Weights of a small GPT-style language model, trained from scratch on English Wikipedia: 71.9M parameters, biases.
MLP neurons of a small language model. Each row is named by its layer, matrix (up: input weights) and neuron, and shows model dimensions 384-511. Each number is 500 + 50 x the weight over its row's rms, rounded and kept within 0 to 999. Numbers have three digits each.
After each neuron's rows, "fires on" lists the tokens most often at its 100 highest values on Wikipedia text that the model never trained on. A number after a token or word is its count.

L8.up2000:515450505481512507462378591458527505618486531509541614464526504547522630478457602461495644548501497421480425433546431602537502498572523507548520444485456524487527580492565475554531491398469451485543496493401457507539500513426523458511550466454468467518524509513478535424585484495469472515511440537534531491525478523436524561453527463477535449506476613466390477612551391479507464502565
fires on: " |" 33, "ator" 19, "," 4, " was" 4, " Am" 4

L8.up2097:564531558501465558547493550513506482443533502494552529581396461479422560454434551405453400600397566455448540556479472535584483508452472433464513553488572501514496545491477428480535513492520493535440511509517458462480585491408378494458506599442488527530470483517493493531586507510506533558501505454582507514485604457507484538436538466517496523555495505525588523418455466478508627479448
fires on: " K" 14, " D" 11, "-" 11, " a" 9, " d" 6, " G" 5

L8.up1963:489481491498461503468458484477440415472464536488472451479534582480498463563474561523466478462503531389498505475587570583508506473415512402510475532475531496403439483508487478467523527468489492561477534456506519483562497486409532630498515422540531624450484517463573522491496430524521560516525522455519453484477522548523382472502543494492451499491581560474384497491443391450635543553601
fires on: " (" 28, "–" 22, "-" 11, " f" 7, " sp" 6, " s" 5

L8.up259:501574527416518493501516456532396507656466502535426506461440557477492486532583555409527487558472437502456496446507481532520488481520489580630525476539438452511585462482471503421465612569521463548371574422549478474468453581450506442439395522436478422519370532446498546470487469517585558430545504568485499447536518413447422518453516574537552453484552476546470457376539434558512598591459
fires on: "p" 13, " " 13, " P" 11, "P" 10, "-" 10

L8.up1899:459548529502443362418429494461517598403537469597472530465495511514560490495604521445459465425504471531530460461506419444489486578418571584546518399620512530549478415404495544492415418456536514525489604427516539595572483551492570552451562523506515458585466534451466523457522558534500523452526498488409481475565502505515503523505524589541498522495515479536456528499456518493521509466522
fires on: " of" 25, "|" 13, "ri" 10, "fect" 4

L8.up3014:438522504553442547500401502499501498487522536461489459621520525499551498540565462399476412545439566460503467561490485566618470532423567534490491460541525506448542540544440485470476478441546515508569595445441436533437526453451493489483521491427513474515449448523462490510542454525467413502510427533622522509368415437495488597465457546516516533447534396497433495504484491646653490464499
fires on: " |" 67, ";" 5, "In" 4

L8.up2239:469472560493541546472469536523521534467585446509509514458439555571428455453504507575451459507450619551529523583444510501557467431465475529443500542506533440523417491520420505500446487479588552525542477531472461509488490500496436478422485452438504503476441469493538496473599540469479495519490494458564477527472464516443533531495591494492541459505457546551436454537482512491524542542523
fires on: "-" 30, "===" 10, "==" 8, " \"" 6, " E" 5

L8.up2005:510556416441475495575505571401465457497453432448529528549486468504384571563576478575505424474559518518471538490526521539531508514437557468483553399437596549528481522453415529480512490493478525555510576517547572467497502467498454485435445518447377530518582483481474461474524484523472557502477530494591485537442527557452458540484539449493498523450485556543500516489472456541523569426550
fires on: " Mad" 17, " in" 17, "N" 14, " C" 11, " an" 7, " con" 6

L8.up914:486570448459458534523595479576474514526477503486514490567481523468426474472533461568597497559554470484579452592496458504474373512542510482472447489595482615457512472482503469522590481571474430503508458477490514467581484489441477552546478432469458508484569519456516456380542466401446427469505458540505535502510437475469489526410551413449537496583537501501479460499492483571545464501617
fires on: "," 45, "W" 11, " by" 5

L8.up973:448462454481421457560413543526611489507490531456406524520533606590506499477538459438484507400466557505507540507465494448540425388498442591467546519502421476483499431591489456507526526562543466588499591513549513512518442503562468500416513496419517579573546530521501494507557451468533544544448548534504463458465559455444469529439499502438509447493485581550417516476574561484557543526454
fires on: " |" 41, "L" 9, "F" 5, " L" 5

L8.up171:547592517431579595507507490521433506526437450528531560488527545602444544548523511460519492578519467510508559548471484591535488559529526560501599463447485520595447516520480504555494389563575444460442514551527550376500474458506436563431493525515536510523566457478547538476524452575552433541549503549536516498459453588483524555454523475548502499568556499531463495504510566515513538444455
fires on: " for" 24, " For" 12, " to" 10, "for" 4

L8.up320:490407473427548497454484480527409427488484526484509437443525635469534486552536493441531557539504510489528489467510458535562418606534442522512582539562472456580553477549541447521562443555533528488521428497525505455520516453526490499486479461472459517422483521575585586462446555535560473489597545562445496471503603557450563518496512517498546553558463529506467496472565528535575477505447
fires on: " an" 44, " An" 8, " p" 6, "An" 5, " anim" 4

L8.up142:499482490459507443478594508396464471469489475463468525516367448594470415570566513477371450560498457470488519534527511570405548426479483515459448504514400569514521481568447506493439412538513456546475418575566421416501512530566585581534558499465479548528519506482467534561437453508488512500546442507553542491458559526540492392443538545390528506556486410520431536532492496591538592560545
fires on: " can" 22, "al" 14, " that" 7, "ic" 6, "il" 6

L8.up2986:515480653460445481548513471506472452562486559544404469478405475463454496606612540502462573515423400535570545550510520496504545514569391489540524517402457596446525500444540538487479533494484498468513454546545479527433418523551503530448424455465482563569547454508457452483565483565531480484455486514487528468466539534421464507470432442537486449472516548534474400420523557452496562544425
fires on: "f" 18, " fl" 13, " |" 13, " Fl" 12, " l" 7, "l" 6

L8.up1575:458496518554463488549507589444480437498502509438533487485419540508542608525482422397540467462539587488503498504573505568486534526526431543527575419525607517461459477552497411475477549512557561599399478502484558510562468477496479440528443499491514511501609498543445477511458458504574533565571495513492514514419564550462469489580558544532468562546482450514507548513506567566508529532484
fires on: " New" 16, " National" 10, "'s" 9, " as" 6, " national" 5, " international" 4

L8.up1763:565489488504455412528484606476416424536414488465528464543461411532483552498574455474505524464498470566406537530437519572500553538424539441561529476516523476590585562458537514489448529423496466542367501452553474509548383549496509522481503440420479476423438538470447491512422492515566467471491508570429462543456489413479367507511473521455482568373511622523399478460503420459564472462497
fires on: " G" 18, " to" 11, " at" 11, " in" 7, " g" 6, " sh" 5

L8.up1242:534537450514523494505516551436568492497507500467445446422560439540465552476504387522478511486517520500424406451514496471554485451506562520492454484561517539472469512522446472585408522481472498571523512461454413547429513463459544543475479498509464559500515543554481415553558430426514473406463617520594528453553416514491472564541582533470496527477461525524432487510469495433534467526533
fires on: " |" 26, ":" 13, " C" 6, "-" 6, " CD" 5

L8.up1560:437538528504509565623436522518529416473425527471449536448517482590453499507545542465538442537517466511633411468555489449542479557459541496627507557479492558425489526561477524440406515429509533501514551491508505443521428543404537446446377475514529504525560532478515477458519512502558512565501554468503484482505561431482618505519511506618535528436527615501443507448535548464533504541470
fires on: " C" 28, " M" 7, " A" 6, " Mar" 6, "en" 4

L8.up12:575525470510454448584509473408506517565437478510493514510456446592380527508566485526469525547466469520438432531484471545551464432483567505587487524543529429444545521535474458512601515518531555522505378521528507493543526499531484516470556466446533502624458579493457455541400420490530440529530600606486539550467507470476476465437544511526619460532450453496478440369521490485486558550506
fires on: " P" 15, "H" 10, " y" 7, " F" 6, "P" 6, "ap" 6

L8.up979:504508461506447556467521539592556520523539465451442569481477518501555422473478415504479454563447544502535520496463465545510505435459493497547443459424491553461568575434406502563511408512652483584518449540454447466535429432520554520459441556466464503521480524407474496510466500551498532498530497446539528555519547469433408443606555536579577556531556550477562570555564510514549504528483
fires on: "-" 51, "in" 4

L8.up2287:460531425497520560510487551509440447449551548549410521441559515528396501507484515494464503464487436525461465533504489462577418506477407548489573544449598512489378410453411416522509594439497528470544526450473433506544450547519462503549478530461398501614506382517537564514536459556526444529547464536512602428542480495470442576555477439423497468452481439464521467500445438527478634454499
fires on: " re" 22, " un" 13, " head" 6, " cross" 5, " class" 4

L8.up240:388479435556514485532499601527397570491419475426552469505605447485448552505430431495554437500514528442451434504578592519534417617409454543480604443638442515549496529494497503444518507521512466483508504494534532488525500562418487616511493460516470534523534509554561501455491568556468577490471492525489483498389451530570476451479458477635584468470461490561490585540563543616548415518461
fires on: " an" 31, "," 12, " An" 10, " |" 9, "|" 7, "An" 6

L8.up45:499428497520579507515519523411510504541550514481503509462545453460455579533459554594522487518498452550466529528513464506472355486433535489405470495493518452498487501470460436437545570482528512549556512576538518535507543574459445551511513541594491521446555424578533479440566439575446475527491413635457460456430454463465471500576595541555473489570431476512428451482410501519582550544457
fires on: " S" 18, "ab" 16, " M" 12, " A" 6

L8.up2933:475532434487472505471530573480396468528554511448590518450593492533490526487458496439447442517537527509477415537529444597578430554449585521489496437448475505559450515460498484516500607490558516547546442438518435475559605558525476520429572545475452568597481539472470518578507542509521570470576440536506545464498445531533449420435508421497540491487519522476498498520533599560424472510541
fires on: " an" 45, " d" 11, " un" 9, " An" 4

L8.up299:518454569467526444525621494530454514517571479590502476544484538575458430596545568547486464491518562354553533531456478604421513559554486526513438484449520509451499422525558487501425415382549499494589518571551478423454567560540492546485413454480420508460563617459526499537521299498458445462457507552558492454522473496485497426616546681570502557421488423545439477447593495488595471483509
fires on: " |" 48, ";" 19, " 1996" 4

L8.up2671:541509522421545472485397508461419413420458477559574574559440518481495443424522541438516462475568480509515541480566443457522517557466436484531594491489507520536457522517499516501494490473511523487459444383554523615503500477486505504456487432415511520501574539460473492447543528511493546538530598483562498450407558582566396568476576455448550523511444519510433469561569613518530535488480
fires on: " F" 52, " New" 4

L8.up2387:510428454554553595543514501561520515473534483529490534472418446489558469499460455521483434425408594565550510435540437522497499471551482533575440536432587544471559468568535466517538445556517453474436460539514513550577474505448545532437493507516485513490533433533408382479541453558463441494446512489516487517460467485498483465494546527544575479488569403563552496507595451466611531422419
fires on: " M" 19, "-" 10, " W" 9, " Fort" 8, " P" 6

L8.up2810:487551434354592534592524573516378530549500456520549486507518525456401571489484501568466487453481531598507525486433469565450504538469469541555458449539535550477601530554478535506377547459515516502440530543493529510558448502454469511484465502493480600573483505575537582506458508481523475473478533494523481498383389397484411443473512411532462502406458540496489556452453525454505530462537
fires on: " |" 30, " USA" 9, " R" 7, " L" 5

L8.up1508:458484516468561459537568546510481518472569448474496504491607475539394497589510473455550454436509495505467347514480468526500515522443383481524469495604452506585441572496414598538577491490554453535422511516516565505564488491515533469512447627449520453494436442548436501427624568427492519491462505540508433461434498573520518613558493431554508584541544437540511500517542517484475508451521
fires on: " be" 31, " is" 15, " are" 8, "s" 5, "," 5

L8.up2583:435527477451553448536394512545500494494521520579494547434460503535547558553572475452482478484468484509499405535550462445543520478478441540471464551492577529599497645516516468578470515514573567503516623465574481496465499534532544624557626532519518511582471562571471457498522428533476424400527445477560497501380520517463542502516497502540545502519461517549462549537511447554435573485455
fires on: " C" 47, " a" 5, " is" 5, " did" 4

L8.up479:476428582515613527473659563530529474461541528418523471488551454490492539547553513432439481578477475538451414539514514486543449467553547480421387454521524565546588520524498478480491574492505433490590508521504517467541509570494533543507558517528487530518389484406558444537595481550478475529497578506506502517499512607376522496606570584528502584529482509514429419486507459567607509482403
fires on: " D" 15, " a" 13, " A" 12, "A" 7, " T" 6, " and" 5

L8.up1594:487474540459511508452521552438483340479412563522542525488547474526500514508529487513521527502437478446401517465472459481485512547515413454529490472500441520481501546456456507432522468479534488564528416454500484481499470527527439552555587467571388502578509527429576539452544463538513517521429521528498533572493587523497475561530478495488550457445517507599532445486525491521497499513482
fires on: " |" 33, " the" 23, "|" 9, " late" 4, " n" 4, "\n" 4

L8.up1714:470346529483601444410475500486495545494484555451550550445524450467543513533535514657523440490515503440477526590675513479514535573513558494506463553454437474462501478433556494568498433500510408502540562474369460493453497544481528510494507505603472535492456464500504524492491428508474488501471538496587469491458452441454385498523549518559531502512480463427464502408468512479562429523479
fires on: " (" 54, " \"" 44

L8.up1563:438503501580457411550452475500543436554550495525471525484492549467497570482536463482519489553375591459393381585552447513495489449434541462418470541537525546495523576484532497418485609467527520516448492490565496532544476513532456482537521516488434448520498369475488466485473520495505509479469415545542540508451537564560462502541475483508500548545502497541428454525582509419555553535506
fires on: " had" 31, " has" 22, " have" 14, " can" 9, " is" 4

L8.up2358:535455478599567483510548524498490486505528517522424489507512434497444498570506545607464484492511549604523471451539555452452493421481506480462465526425451459444523595493485457488591543519499468483563512503498505408559507529499494469393420494541448551465470580494517436454521412533536573588524552476564458543509414459445404428474443496569446480617486469434536472550486522484572549525558
fires on: "," 35, "J" 8, " J" 8, " James" 5, "ass" 4

L8.up2722:581445468519527461542504503558438494525473582526494464534477519486520441517546538444537429536489438563544557515482457539461479582503501511535490409434508481456460490508512569530536449493490590496492523593498478485537524527510510431483541490534558502485458500492530514404521434547469489439578517548491496485468392422513364632464475559436632545476500455500464517547399541496575504592566
fires on: " |" 22, " T" 11, "-" 8, " club" 5, "===" 5, " to" 4

L8.up587:474458462452495509540517572516469484455477645452584440451503526542508557440558474436501598471556522535432437575595465464495490495542471504449454508441562516520480543580468485407484511434461471464544597431454456511532514510520482491431546456551438451389473495585470392488553500443480496508549473494436538565459551489557551474575493488541497388452535512493573483566581500502562472523509
fires on: "," 63

L8.up3047:478431548444557508511425434376519490487452469465536559475460510627615518525538543508489444527563542513497449491517549491586499493487410520440545538480506517506426474551425433500527497536535475590502514502589528444518495558495569536560511553403532542521535536503484506424521472521459562551443503535539526528393527438385567502472513501553504503434495485518526491475610530489500498562508
fires on: " |" 39, "|" 16, "-" 7, "C" 5, "." 5, ":" 5

L8.up2238:542525560451470416526503552510411477502477541514578515565509378528492526587541494528501555464409551455593453385471426486517452386493505549505513434550490575517599595537500493464459464550527541522454465360458564484511527501493474557403549539491501542538595533601549499444497524505514444503558530459597449519531520534433449448521531544496390542566478480585506465558529422508495540533465
fires on: " P" 44, "G" 5, "ic" 4

L8.up3007:508534461456563443480517499468534554548585556457553497494474498494516552487501496507448487491466619425536551494514529502546534486510578442490510505511453513579571542448563493366536561348552515493473480520551605468515511552506411458467520563511456531471483564552507592530646465557449502560431461477602636562447438520495412410531532403483509474512467455533455544486540523550474514590511
fires on: " Z" 20, " D" 18, " V" 12, " v" 6, " z" 5, " d" 5

L8.up2013:507448515422481480561431489607498455520458538474568523483504526594495434587499576488422431534472484490496455486543490498552553531500503436470561415416601622426453457470467469467547520530582428568435506452538543563440447477537413548510482494560482452473411484522471532508496516530503477494501564592566542488511468519569481537493575480495445522428543416480469400440559429537480518496510
fires on: " In" 16, " trans" 13, " in" 9, " for" 7, " long" 5, "F" 5

L8.up2056:450458558528572549497500535500473506551428498452531522429533467536522537671549526534448506441463499431538493579488454504514443405481406482583525484506507522422525483471538495513533434527505497549482576505496508598483462479439521482448447606500485530574500466548503498539579409495472410457479578513502514414498429525526420554500544487465505514459472510510471488574448519530508431502575
fires on: " and" 39, "," 19, "ion" 11

L8.up485:524480569541423506559427506431394498458441532493522560455468492543423491483525450543502508497400493379426504582532511539558419564544475523470578471516507548522437459521481492474469518471550412515452518405523435497467499474488476457498436469492489532518461513584512547503576478558528500507484479455425463520492511588519506520485573467454525469506482485606508562388531475549496550538610
fires on: " (" 29, " C" 11, "==" 8, "B" 5, "\\" 4, "\n" 4

L8.up1441:502502473499466448491603511415518569489553552424592441446518441515508498453504477436476547526492416544588495551637515487486472534509534516639545508473518444396519571591505504430465355448565503478630594551483447543533411599409383548499525509483463534422519552478545491513539525512479381467508605460476430427449469506501469448519489406460507565365505493538518501497592516580568486537561
fires on: " the" 35, " royal" 5, "u" 4, "aur" 4, "qu" 4

L8.up1208:503562533500420466493504500450470440462516462500466526601548459509521605450608468554437451527581450464390542528588420446512405489372443425571429489566544416509469587465478411456461486520527488581513589488477550552492377552496603522504477533469531541476519426516498554563509433515470497482490515439597499448410544487391562586520508517546516575435497600554500498521443592406569460430475
fires on: "." 58, " to" 13, " c" 5, " G" 5

L8.up1297:465511360502531529542471448514512484502476442434501508481478567421501488588444553508369503427378615427501469448500421545551437464395514492559512476431448512568552537409477552491530440568560619523467453534487495442423464471527439609495584520412538465449439497522422497515525372524502519539611573520505469494538533465464475513517628539546546556518597574551493495505497464447485552477511
fires on: " the" 33, " a" 14, "The" 6, "the" 4

L8.up646:467522440446502376552531525455535625506506593522553533440444410531453537442617462520505528471518499485481417493558469425581449502499458447562539455521649462545425533453481553525550387474499487475539498462532481567552454509600473483451469431495544446505540498530542456534521494517506478487463623493564519455562506526501499505488525523542464660593441498535417402479571481519485523464563
fires on: " c" 29, " C" 14, "C" 12, " No" 8, "at" 7

L8.up415:463454542479519413530543528426452548545469585560660476542500493418455457480487555450570426491534549577516407562502500414510552549563497458474484449430476516571464527541465449492529549527566501548406498491584457505513466514408501470553523448483461531540511562510519550468583465491468491448518443488390528547424470542402469513526489563536533501554559592484451422543500500516503401538473
fires on: " r" 41, " sh" 12, "R" 11, "r" 5, "g" 4

L8.up1932:542417470536467524495445596438520510563533492479421490533458430527462504533560406511565513549501526525508435467437503510477507482486418466464555505376474575421532456494502446485565452479442373534460464546496474507477458489544497483482547546534536408505473448510473493514479476513535447428468536438505486575448567520458470358482590500473555517508555483523432533524480560561475392512459
fires on: "==" 19, "-" 10, " to" 9, " ===" 8, "." 7, " ==" 5

L8.up659:544456480502526453549515497533491476467383502540627491532565429442456536550493607421507560467475403489534448454527424464492467404409514476468497489514500525541550496455402488450556448626585478471508504449537530468482373476506407510604545444450495567496498491581435516486492543507434433547474472573516453523419413558482420471520474542454528513532520503460418541501483489523500538550439
fires on: " F" 24, " f" 11, " in" 9, " for" 7, "," 5

L8.up1326:523440446495544495584507537436459417495579511582535555467451480490442510482510480493506430518568448478536524558497453527491535542495495499565524561441539505481463514457539445463473450466486496429450464568529561511446561424488536477434452535452459469491500526510466465529523463554515516537525479436451419503557513592532484517506513601564560516520515536541414532533446489518431474528524
fires on: " N" 17, " \"" 10, " $" 8, " ^{" 6, " (" 6, " comp" 5

L8.up2320:423488498482519444622494502454386473485445565526497426457495518512460537532450512506488468530457512569487570526521436505571441544513542481422537543465470555511526478565406482412547438515493583477429511463561468499523499479443499469509523464547498486465505507540485481579445552441529430501497524393394547521452525382444474587491587557558509487607553451452441512503515580498606473498403
fires on: " S" 24, " in" 20, " Par" 14, "," 5, "-" 4

L8.up559:491343461514418503439547592431469411526620514490544510582440482477497442533480467458448510502495506494537515525476560418498570461434461430536551501500643509599507525517386393532428536447483512502579609476546465545581497472457532543576487539548486512572417526522553468469520391589464494369534441537512547429555441487503508528553521577505572530423580468507352535434481509527541461425565
fires on: " |" 36, " /" 6, " in" 6, "\n" 5, " John" 4

L8.up2854:476512492460516491534419510476418485472506504503426579422431412582462505480583611422429522406475485483531532503552429418464529476520557454415533518483437504426505457567493440512505423538563412564455505461513474458432501473480420508528455490582460476594450554456528507553521557529563482518486526481516526531459409420459463499485528540564561525526551457533479444540426480483601503455475
fires on: " D" 32, "," 17, "-" 14, " \"" 7

L8.up783:413432535549481496543548507460456439446534464546463565498418520460473436463597589510544470474450495553448484531469426503397527503482480541530521542602582495478547474499544391474486470498475414526531554546464534493541522529481530493541502543523487491543503462500601593577478482495491485526508545453583522514506504480552541503531605547530446561480450531474460473553511528471527381553429
fires on: " as" 22, " and" 9, " became" 8, " with" 8, " has" 6, " played" 4

L8.up2263:521560431509571527537568472486474438503497439526517546449575510502489446561488505446446617542480553532475517522547579514498605525490457580514492424410593553515533521545533478527509551546526469514503497472468551508617440447469526507434575520395461526479574521454533502479548521570545513457590489563494473578569555482425460478488530473489469450556490382494442504487484490451557586521444
fires on: "|" 31, "–" 13, "." 10, " 16" 6, " January" 5

L8.up2535:445518503536445458465594466451534476425506441481568628515481413468623482489519437425523427525512469550496463506465451474401421462516569600494614484449513435424565559632434449513461431491583474504465495521536507513508483554502541558518493501498498537475488443505447417453542513490509528572539491491516464517461535579468515483434479512562538537477526577489541513433560470563518485472528
fires on: " the" 42, " a" 4, " as" 4

L8.up2241:482590559510448434530562500496474525578412464486609434465450512476466544514548489531482454487467552447464380521536493459508420446520467443500478486453584520481393465625472503408494601557526515533468549498564404516453504544395512480450473536435545455485551503467465461530478457474493477560515598645553434489414469534484503527501500485539639463503495565618445515514591514459542449514540
fires on: " C" 30, " A" 16, " J" 9, " Q" 8, " E" 5

L8.up2420:553538521467513456443427536447452423441483453391348534453563505445515546576509577466553423546583457485405478507536424533554450599472576491454544506552564450588595416583464531484482450558573459446511522500492557465503471569523568577462597492524541591422459476511522502463481493538427465485607553536579426550477514533539436491511488512561420449515431590506527491574450553622592473572427
fires on: " an" 61, " An" 5, "ab" 4

L8.up194:538441551527628527492517579329458379488504598524588558535526467497466485456527443496477464526462455478505469416476428548528494496479435521474528528530466616590493599513501442479502448438553414649394489491459487540521576488534477513492541488506519506532479498492496514557582443431474396507501525592530585450464481496407494539542563526536588445473458513559496446457513548449458489586562
fires on: " |" 66, ":" 6, " 26" 5, " 24" 4

L8.up2905:469577442475527516484520470539638475430399528462556553503570483496485494517442532518579464534610548566469520525535514501430507523530495399533492533500505476486475511458558521434498477408506391484504523491450552513405448432518432574473473525521451476498525528445496491505643500501559525498486470547510526447456418440529563589539498481586533534526518588474521440487487473513417501547600
fires on: " was" 46, " |" 16, " pr" 6, "'s" 5

L8.up460:455473468503513547549489478471567453526489404503510505489546515579552498530526495458484496506519489444486487570562549454475441597467451569584575440494513460529509590499478484482519444501517462523550466617553503462560534465448479502540487496456512471521602524507519518450503483532532569479483542588535474572504496553444416487501491460542522477495554427439441518450551496546533437461487
fires on: " an" 49, "An" 4, " An" 4, " h" 4

L8.up2091:511385465481528541521497468618480484549620556453430555517491507563449562442547532452495470526501537572470505540546430491482428390536457433434492507446463536479420594478378450486515536423552377513539557555469519473577521519453435435457524569577440517463555463548545423501544501493515485506478554554533545565498562635497459520485436456549495462414449486453427489465560443611446533462517
fires on: " T" 17, " which" 14, "," 14, " that" 9, " J" 7, " l" 4

L8.up1415:464520519452434480601443508473503389502491473514516501436463527533501483495556552442422477487535504503542463455515463484457398469428590571457522456455529455503606629451519581440433493484567515527451501483553439439572488456520604438511495471499496522488586563489428466482512510472508461506519505485480506453531498530418417485490429409578481563509488420632516522537545483473513489497469
fires on: " C" 27, " P" 23, " Le" 7

L8.up2931:463479580505457472489403507420516456506461566563511450487532515485446506578605418521445560499488519506533491539484499623514463498487525581409445501504541514461449475562465510437429508542498495486543529509439444450481500530434542539475548518532428534545507443562544501593436427528480491470465523491533447489498552533508429484487429548535421555543423474523457472538518486526451444452497
fires on: " |" 31, " Ch" 10, " –" 5, " W" 5

L8.up2251:477413492480539565490418470445430399453442558512495558467500455555510563530543579423491486478535567384577487477444444435479516534395545452517516448474512511509543506478493459384529609530485469508516553575514457516494492525495517462587433497458489485477421482527562536438460449515525515610470536506438509466505528523525514496490638486484465544495481558537517531529503457479479468509607
fires on: " the" 82, "the" 6, " |" 4

L8.up533:520538512455512441578465448485455510453387504564465567548559481578442500509494577495486501463513516431404505493556378474611443423545465359478512485520499471540420466477525581522526507549526533551442457445530535505523504496380426519529482455516517448581642545519446531508453498506479546585493503558509473506446564458555400525441547530522524470623511530459454421470563591488492540496524
fires on: " for" 28, " as" 15, " to" 9, " \"" 6, " at" 5, " about" 5

L8.up579:480528505538540468529472533490531430608445502456426461547443476440569453519593461502458442528415587430507563510534374539530407502426493457470498452516548574465450527504564463491447523504486536536484570617528476535593452579494427456520573532443528561455520449503527533511509496553517441496507531516559471461436518407517464444481583512541533486449540508570460412496496479430452489462522
fires on: " we" 16, " qu" 16, "I" 9, " to" 7, " I" 5

L8.up1298:555453409520509524521563517507614489507540452498476551508553560359526502572610510458326433544390606499558500504481425565451473565473510477581482474544522516510482519504558481544441566491489535477518551507453497565513548376505431479526503536439537510520425506511493542441525401552460517524470469530555504431485512515514465484564542585495552520501532516615538404517566561475542496526453
fires on: " they" 16, " O" 14, " we" 12, "s" 7, " I" 4

L8.up1018:417473452511486573520461517408518490490489520429626481552522517475494484533492471520496531513419486441500464559507413430535529499459534480474550462571550473553552526462427469503525367513553576595455537451495545551441441522495433453584534592499490546512595491544566475533588510415418495458415482491545530511396525500465433513542509582550484562478544403521433488522513540449557558470481
fires on: " int" 15, " Sal" 14, "t" 6, " Cont" 5, "In" 5, "u" 5

L8.up2037:497507523585576490500424567574501504539448467500561513540520488493556448472565549567450456452407504431516523470516418440545485472484485499536519545502460566513476448363453421514476523423521539465451507392442485430446476476552467568506412479557415527598373455445594520506424406475566486462478464453528533482543593466533451523475520527435542414473520506486459557443469482426509640516475
fires on: " re" 33, " \"" 19, " (" 13, "\n" 7, "-" 4, "—" 4

L8.up2458:449518476464445492500558560469478424565509520428548487507465486519489505418532388486527432454495474533496545496533590570397490509394523453564448466481469461554503445599384484480579491502584531520490577477507496511544426566401506452531558535605480605503493511498504361490460544527517541454566486557517497546405539520513478509536504420550644467488568607555473520472505488482464489452575
fires on: " A" 18, " a" 15, " N" 11, " National" 10, " ac" 5, " n" 5

L8.up1112:512466518520519458405597491606455418491546528359538569460504461465422494538575539531460410513462494569532437507559534473501533536503501416449479502446523571509507510460447471547486487539463505459509387467488527563480518505588454458578434574475490517499538530457513395543511498516595592534472428577567499584505458464394499478442463506494478537529455508488518549553505509524624527471457
fires on: "." 24, " in" 19, " re" 4, "ius" 4, " Charles" 4

L8.up2030:457552482536421531484486547513537505448512487552480529530564368645493561552497440471503496484438489480478509513508412540520446491407483513574534566512495581518565557498490480393492499316586524450514412490475500446373544443533551539500453543531485448568530632480492508445611528473475493597468553482452580469457577414376459500548549474522590479501439424573520559448477445464495470513556
fires on: "t" 45, "y" 6, "it" 6, "s" 5, "an" 4

L8.up463:516533495478531420534572550474424486539471464498478543553443510521527566457461477556477446545532502547501482533534398578492383489429488581477575489531440540424532572463444644436494433520522534474489448508463569488541549451502533468534491380480436560461461470498550489490503477517558500524446501527579443480573475501544404608427470468400485478522589486483466386425582473520494471505401
fires on: "," 27, " for" 10, " in" 9, " pre" 4

L8.up162:492410424571470505462457532416378552510537554498591486538487528517480527496494514499482523453508442358390461399628533470526437544401506485511447466538449532491501604435444401549454486501523507514559505458501482495501505530538546595428477571520578548458455443551465518559524434491471532527526568473540504423483426519488497582438560451528454513457524443464437485514458402450544474471477
fires on: " San" 22, " Ter" 10, "ar" 10, " Gar" 7, " Ar" 6

L8.up64:501487473382452484501463439528468553524500481542510526513493485527474514576543446500522487555494547475485517577550488528524452477586572553443380474526561468490494503522553607343529497454604479531542488553440406512536548417451410502430572458550572552469543552505514514498558435583477433476454488541532479489477470532502498579538490615568518533529471456527517436551560542493478512601442
fires on: " |" 52, " the" 4, "," 4, "|" 4

L8.up2082:559551476519608459519471422469542480454588534459522593487453487451468590542548495513476419547484508530455478554495389477460480450465529440453454425534508512525474423435533448496513528536465523679508543500478465562465504511484463487510485514508503569500449566477511470489416485610453488510513493473597470473493456484523493474494573553541542607562522577463436449463501490472506500508621
fires on: " The" 20, " had" 10, " and" 9, " is" 8, " were" 6, "ed" 6

L8.up2202:427482493490444475471480475407551474566533461538604473445447539565545547547539539543500439522489485527521581542624496535543523547421507494560504468511503498488506495499541436394401454545542550482441483501459419562573470507548477547458487490562411509438450459471554555527529452541507540497557494521470518411521416362536400399404507462490458473557573580428469542493445450537492536448507
fires on: "\n" 38, " sp" 11, " (" 7, " and" 4

L8.up896:524537531517572512508507527563445511479463477626502467482399400508492493521525507475505538507467578559441507565474514473540506512574463468488512400496402542527551482557446435444465425505549491425479521588480460507482510464449619552432461499365428410478523508562624494462463533489484512440468494533534480436519490493429470432553509546531525470526414443590560506426608509555560582531484
fires on: " |" 35, "." 27, " number" 11